Weights of a small transformer language model.
Size: 13 layers, width 256, 8 heads of 32, MLP 512 tanh GELU.
MLP neurons of a small language model. Each row is named by its layer, matrix (up: input weights) and neuron, and shows model dimensions 48-143. Each number is 50 + 10 x the weight over its row's rms, rounded and kept within 0 to 99.
After each neuron's rows, "fires after" lists the tokens most often just before its 100 highest values on Wikipedia text that the model never trained on.

L6.up477:38 55 66 49 31 38 53 47 48 57 52 49 45 45 56 49 53 55 46 44 51 38 43 43 38 53 59 66 50 36 60 55 49 65 34 50 53 43 58 58 63 54 49 48 46 63 40 35 65 40 53 40 73 45 52 66 53 61 41 40 51 46 36 62 51 38 48 31 64 62 44 37 45 49 51 49 57 51 60 53 49 37 63 51 65 44 50 42 43 59 49 52 40 51 55 48
fires after: " re", " Re", "s", "p", " ("

L8.up222:51 50 43 56 51 47 42 52 57 43 44 48 26 60 50 55 26 40 41 42 51 47 42 49 43 44 60 56 54 45 51 43 50 47 66 51 41 42 44 40 75 55 56 61 35 59 54 56 49 50 60 49 56 58 49 42 33 51 25 58 47 56 50 52 56 60 32 54 54 43 41 52 64 35 47 58 54 41 40 32 56 53 47 61 66 56 56 64 45 72 53 52 60 43 70 45
fires after: "ite", "ce", "re", "te", "ze", "ent"

L9.up401:66 28 52 58 24 57 40 62 61 56 42 42 52 51 39 30 52 30 45 40 46 66 44 48 56 44 62 44 35 46 53 48 48 56 53 59 61 54 63 53 47 59 51 39 47 58 39 47 45 58 39 40 66 40 61 55 55 41 62 36 46 59 55 55 37 36 61 66 45 64 65 36 45 60 58 45 52 35 41 55 39 34 47 47 49 49 42 50 61 46 71 52 53 49 29 34
fires after: " ", " |", " G", " Re", " he"

L8.up277:53 47 43 41 38 32 55 62 60 51 48 47 47 39 56 32 56 38 42 42 71 48 46 42 51 60 57 51 55 65 51 25 32 55 46 64 51 50 49 35 31 45 55 45 50 39 59 67 60 64 62 53 48 47 55 27 55 55 48 56 52 55 54 45 57 52 54 47 66 44 58 64 63 56 65 64 54 35 61 68 53 31 39 71 33 37 33 65 39 52 54 59 41 68 39 30
fires after: " in", " C", "C", " Port", " At", " In"

L7.up335:46 49 52 60 55 47 52 41 75 51 38 52 52 47 42 48 37 46 53 56 60 48 30 41 50 62 49 68 57 45 54 52 58 52 48 56 49 48 61 29 73 53 48 39 46 38 62 39 57 66 59 55 53 53 29 51 37 63 51 38 45 52 55 32 47 55 58 44 76 62 65 53 52 53 42 47 41 35 37 48 55 57 48 49 50 70 59 59 59 50 39 51 67 54 39 47
fires after: "ed", "mb", " comp", " f", "f"

L7.up112:59 61 40 48 36 49 39 39 62 57 42 49 48 48 61 39 37 40 38 39 37 38 39 49 50 49 47 50 46 47 52 26 64 60 51 59 45 48 51 51 68 45 93 46 56 67 66 50 61 48 40 54 57 32 48 50 44 50 60 45 61 51 53 56 50 32 41 35 66 38 47 52 60 50 51 51 33 39 43 41 38 36 45 60 54 49 35 39 72 41 72 47 32 57 48 68
fires after: " m", " M", "p", " Po", "th"

L9.up356:56 43 51 51 40 44 60 47 69 42 54 48 45 63 58 42 46 42 43 44 56 41 30 53 50 61 56 56 43 57 46 50 65 46 45 54 56 48 50 47 66 39 52 51 36 42 45 42 51 54 46 59 49 40 40 31 76 72 50 64 57 42 66 44 40 61 59 40 50 50 41 48 47 38 35 46 44 17 62 35 44 60 49 35 50 64 50 42 52 30 48 48 59 46 52 40
fires after: "f", " F", "ed", "p", " comp", "″"

L9.up0:65 43 57 57 42 45 45 66 47 43 50 70 60 48 29 53 53 55 39 46 79 67 59 61 35 46 51 52 43 57 57 54 53 50 51 39 51 54 44 38 59 38 49 33 39 67 39 68 66 56 42 40 60 45 68 33 54 49 50 25 57 50 56 36 49 51 53 39 44 51 46 51 51 44 63 43 54 37 56 33 59 48 45 43 36 48 36 50 50 54 40 41 40 41 56 64
fires after: " S", " G", " O", "s", "al", " "

L8.up234:62 34 50 54 40 52 37 49 62 53 38 60 50 59 54 36 38 37 58 49 51 44 42 49 53 42 37 77 59 50 51 41 34 42 40 55 42 29 66 42 46 31 46 48 45 62 60 62 57 41 86 56 69 53 51 43 69 68 39 57 42 38 65 44 59 57 50 37 50 45 45 53 63 48 61 58 43 51 45 54 27 52 42 44 43 47 52 57 52 33 64 56 36 70 48 33
fires after: " C", " c", "c", " the", "C"

L7.up474:54 26 50 50 40 35 61 45 36 56 47 53 36 56 49 43 44 47 56 36 66 62 37 69 43 57 38 42 35 50 42 51 54 50 54 67 48 44 46 42 60 43 55 44 46 46 61 62 64 45 45 50 54 44 29 49 60 38 38 44 55 47 57 46 64 50 60 51 55 65 39 60 54 44 51 67 42 49 56 71 51 46 42 44 43 32 39 51 61 56 50 47 40 53 45 46
fires after: " G", "al", "ot", " 0", " 1", "0"

L8.up496:86 39 44 61 58 66 47 51 71 51 48 52 58 48 50 43 39 39 55 41 69 61 59 50 50 48 45 59 48 62 74 51 38 60 48 65 48 61 28 37 46 46 49 42 46 62 53 53 62 57 38 46 54 56 35 54 68 59 55 38 48 54 51 40 48 75 36 45 60 36 57 55 62 42 40 56 56 39 75 42 54 46 50 45 41 38 52 29 46 38 54 50 28 49 44 36
fires after: " N", " in", " In", " S", "n"

L8.up293:44 38 57 59 60 45 46 63 47 51 44 55 33 49 46 52 45 49 39 50 78 50 37 55 61 47 42 44 36 56 44 32 62 19 59 73 43 48 40 54 59 45 49 48 52 55 67 53 48 61 54 55 62 64 57 53 40 46 38 43 75 41 52 52 56 76 41 60 49 46 60 60 37 45 47 71 36 59 54 57 45 61 56 35 42 29 49 59 50 61 53 46 35 49 44 56
fires after: "ar", "ang", " Bu", " car", " Bar", "ri"

L9.up478:33 54 65 34 39 39 54 44 54 43 39 43 51 51 35 56 51 47 40 51 53 54 50 43 51 47 43 82 38 53 66 57 45 55 49 50 32 46 49 49 60 39 56 18 63 44 52 28 49 57 55 47 60 28 39 60 54 47 36 36 54 38 44 42 43 56 43 43 40 61 40 59 54 47 55 42 49 58 59 48 60 64 45 53 40 41 46 31 57 34 48 50 43 58 54 37
fires after: "d", "lan", "al", "el", "l"

L6.up373:48 59 60 69 55 49 45 42 53 64 50 49 35 30 63 54 54 43 36 52 51 40 32 39 51 28 62 65 50 64 51 48 30 41 58 49 49 51 46 37 58 45 61 48 47 47 18 29 51 61 35 43 52 41 55 55 57 74 57 50 51 58 38 51 34 66 46 68 51 48 55 44 49 62 61 50 45 42 50 61 42 47 50 27 53 45 61 62 45 45 44 52 60 50 51 46
fires after: "s", "k", "ga", " a", "ko", " |"

L7.up60:39 48 63 43 52 44 56 37 54 54 40 45 36 53 52 71 27 64 35 54 48 70 51 41 47 39 54 40 42 58 48 51 52 53 50 61 54 43 33 46 39 43 73 45 46 45 40 48 61 62 45 70 34 51 53 62 76 40 50 46 46 46 46 58 63 60 68 60 59 65 67 70 48 66 57 54 60 68 63 43 34 56 59 37 58 49 54 49 49 46 50 58 60 47 48 52
fires after: " |", ";", "s", " 3"

L7.up410:37 46 54 58 40 45 61 50 49 44 44 62 50 72 46 48 58 50 51 52 58 43 50 43 41 48 65 71 67 58 37 57 35 50 53 54 57 39 53 37 52 52 47 46 54 61 39 50 59 36 64 53 69 53 44 53 57 62 74 49 46 28 54 48 51 32 27 28 69 44 44 38 36 55 57 46 38 49 47 53 30 51 41 49 50 38 50 45 43 59 36 43 44 63 67 54
fires after: "re", " re", "p", " F", " f"

L9.up243:58 46 43 47 53 44 38 46 50 39 59 49 43 65 50 44 41 36 55 53 65 37 38 50 50 45 54 46 52 44 57 30 34 54 49 43 61 50 45 43 63 36 57 44 37 52 66 46 48 45 51 64 45 41 54 21 49 65 48 57 47 31 60 41 51 54 46 48 63 52 50 41 55 36 59 53 73 35 39 39 59 76 53 51 57 66 57 45 33 42 51 65 52 60 39 48
fires after: "ite", "ic", "en", "ent", "cent"

L5.up117:51 73 51 56 62 45 38 53 52 64 50 49 46 38 68 49 46 46 53 49 32 47 45 46 47 44 58 47 23 43 52 34 64 46 42 76 53 56 66 59 55 44 51 46 56 48 57 42 44 39 40 45 62 47 51 46 41 56 26 41 59 54 72 45 63 43 53 39 30 47 61 47 47 47 45 57 49 49 23 55 56 45 51 71 46 60 39 45 51 49 61 42 64 53 73 55
fires after: "s", "o", "a", "ci", " inter", "us"

L8.up431:46 61 60 77 60 37 67 57 70 46 70 64 54 49 67 77 44 47 28 55 55 58 61 42 41 35 49 41 48 49 46 33 31 65 41 57 52 42 56 36 56 11 52 41 58 41 53 59 38 58 46 45 45 45 61 50 59 49 53 45 46 52 50 46 67 49 50 60 40 55 60 47 56 49 47 59 45 58 45 52 59 45 57 41 52 51 27 51 70 33 49 68 40 38 45 54
fires after: "er", "or", " C", " Cor", "n", "al"

L5.up245:49 43 64 48 53 49 45 56 70 46 57 59 57 43 41 64 44 39 42 63 62 45 55 49 38 33 67 66 63 40 58 51 45 60 44 29 42 69 54 45 50 43 69 39 52 55 39 52 51 58 53 35 64 53 38 39 55 43 48 39 38 38 64 40 66 46 36 50 57 50 30 57 53 51 47 57 50 66 39 59 62 37 66 53 35 51 42 48 57 54 69 48 45 50 36 65
fires after: " ", " inter", " the", " con"

L5.up480:52 50 49 61 48 70 53 48 65 51 65 47 47 37 71 41 41 48 56 52 48 46 36 48 27 50 62 46 34 57 57 48 41 61 40 53 50 51 75 46 59 37 55 41 50 49 39 49 41 50 38 43 58 58 46 37 48 72 41 38 41 35 41 37 55 57 50 34 61 58 66 51 50 67 61 35 53 28 37 55 54 58 45 55 48 53 62 49 55 53 37 40 57 49 63 42
fires after: "s", "p", " a", " ex", "point", "ni"

L6.up443:49 36 52 57 40 40 44 56 83 35 43 50 63 36 42 58 39 38 69 66 51 42 52 53 44 56 45 53 62 45 60 53 39 62 49 41 54 62 52 63 64 48 60 37 42 59 37 60 43 54 37 38 49 46 22 53 48 54 62 52 28 59 30 62 54 40 46 44 74 42 42 58 41 35 40 53 62 45 43 62 54 45 44 49 51 56 41 44 59 50 62 42 47 42 69 51
fires after: " ", " (", " M", "===", " con"

L8.up223:54 53 50 51 59 46 41 55 59 61 39 57 41 35 56 54 44 52 43 49 43 50 64 70 61 44 51 64 17 67 50 39 46 38 43 63 51 50 57 36 52 43 44 46 39 38 53 54 43 67 40 53 36 51 47 35 59 69 56 61 51 56 68 36 69 43 45 50 57 47 75 45 49 34 52 63 53 56 57 42 54 51 61 51 48 53 41 52 50 48 61 51 51 57 49 48
fires after: "or", "ri", " Cor", "ur", " Bur"

L5.up306:43 64 40 52 48 45 50 60 44 38 51 49 57 56 38 59 56 37 61 26 31 44 66 54 51 42 56 42 65 47 45 36 46 34 50 45 71 59 62 57 48 58 52 42 47 46 63 42 53 52 56 29 45 44 56 69 48 54 53 41 50 53 49 61 47 60 60 47 51 60 50 43 40 46 40 50 49 59 60 42 19 57 48 57 52 35 54 52 42 63 67 60 55 52 48 30
fires after: "==", "===", "\n", "|", " of"

L8.up451:61 52 49 54 41 59 41 57 54 46 48 47 59 48 63 54 47 56 47 44 43 34 53 55 64 37 43 45 47 53 57 42 21 47 45 51 36 42 67 47 59 48 52 42 55 44 59 44 62 29 67 59 31 30 52 59 47 39 40 51 34 46 49 57 36 68 43 38 66 49 62 41 29 51 68 49 67 56 71 53 49 44 39 49 44 59 55 37 32 57 61 41 52 54 56 41
fires after: " ", "-", "p", " under"

L6.up99:52 68 60 53 54 64 38 54 58 50 51 60 45 67 43 51 49 42 46 53 49 37 47 35 44 54 57 59 41 53 60 51 55 45 39 52 40 62 54 31 65 29 67 35 53 39 40 46 51 63 47 50 67 26 60 36 42 65 43 41 57 48 56 62 62 47 42 42 60 41 58 51 47 31 58 37 34 40 34 41 38 41 55 57 37 49 50 59 51 50 40 43 44 54 54 60
fires after: "s", " I", "us", " Pat"

L8.up369:47 59 51 59 26 61 40 44 60 25 54 40 54 38 50 52 47 46 61 52 45 43 57 29 45 53 74 54 67 54 57 19 42 46 48 40 49 47 60 67 51 44 55 46 46 47 50 57 70 48 47 39 55 50 68 57 42 46 51 53 29 53 64 48 46 49 54 64 60 57 48 62 42 50 46 42 46 61 59 58 39 48 60 34 63 53 54 34 46 52 57 54 38 71 55 60
fires after: " ", "n", "-", " House", " h", " M"

L3.up25:69 52 48 56 42 35 60 60 66 49 50 54 55 62 43 53 56 49 58 34 37 42 53 56 64 42 59 53 50 48 41 50 32 62 47 44 47 44 56 51 56 40 52 34 51 40 37 44 55 41 23 67 55 55 44 34 63 46 46 51 24 48 48 75 51 52 38 40 42 50 59 65 38 58 47 41 52 45 52 51 38 54 42 47 56 48 50 36 54 47 53 74 31 48 67 53
fires after: "\n", "==", " \"", "==="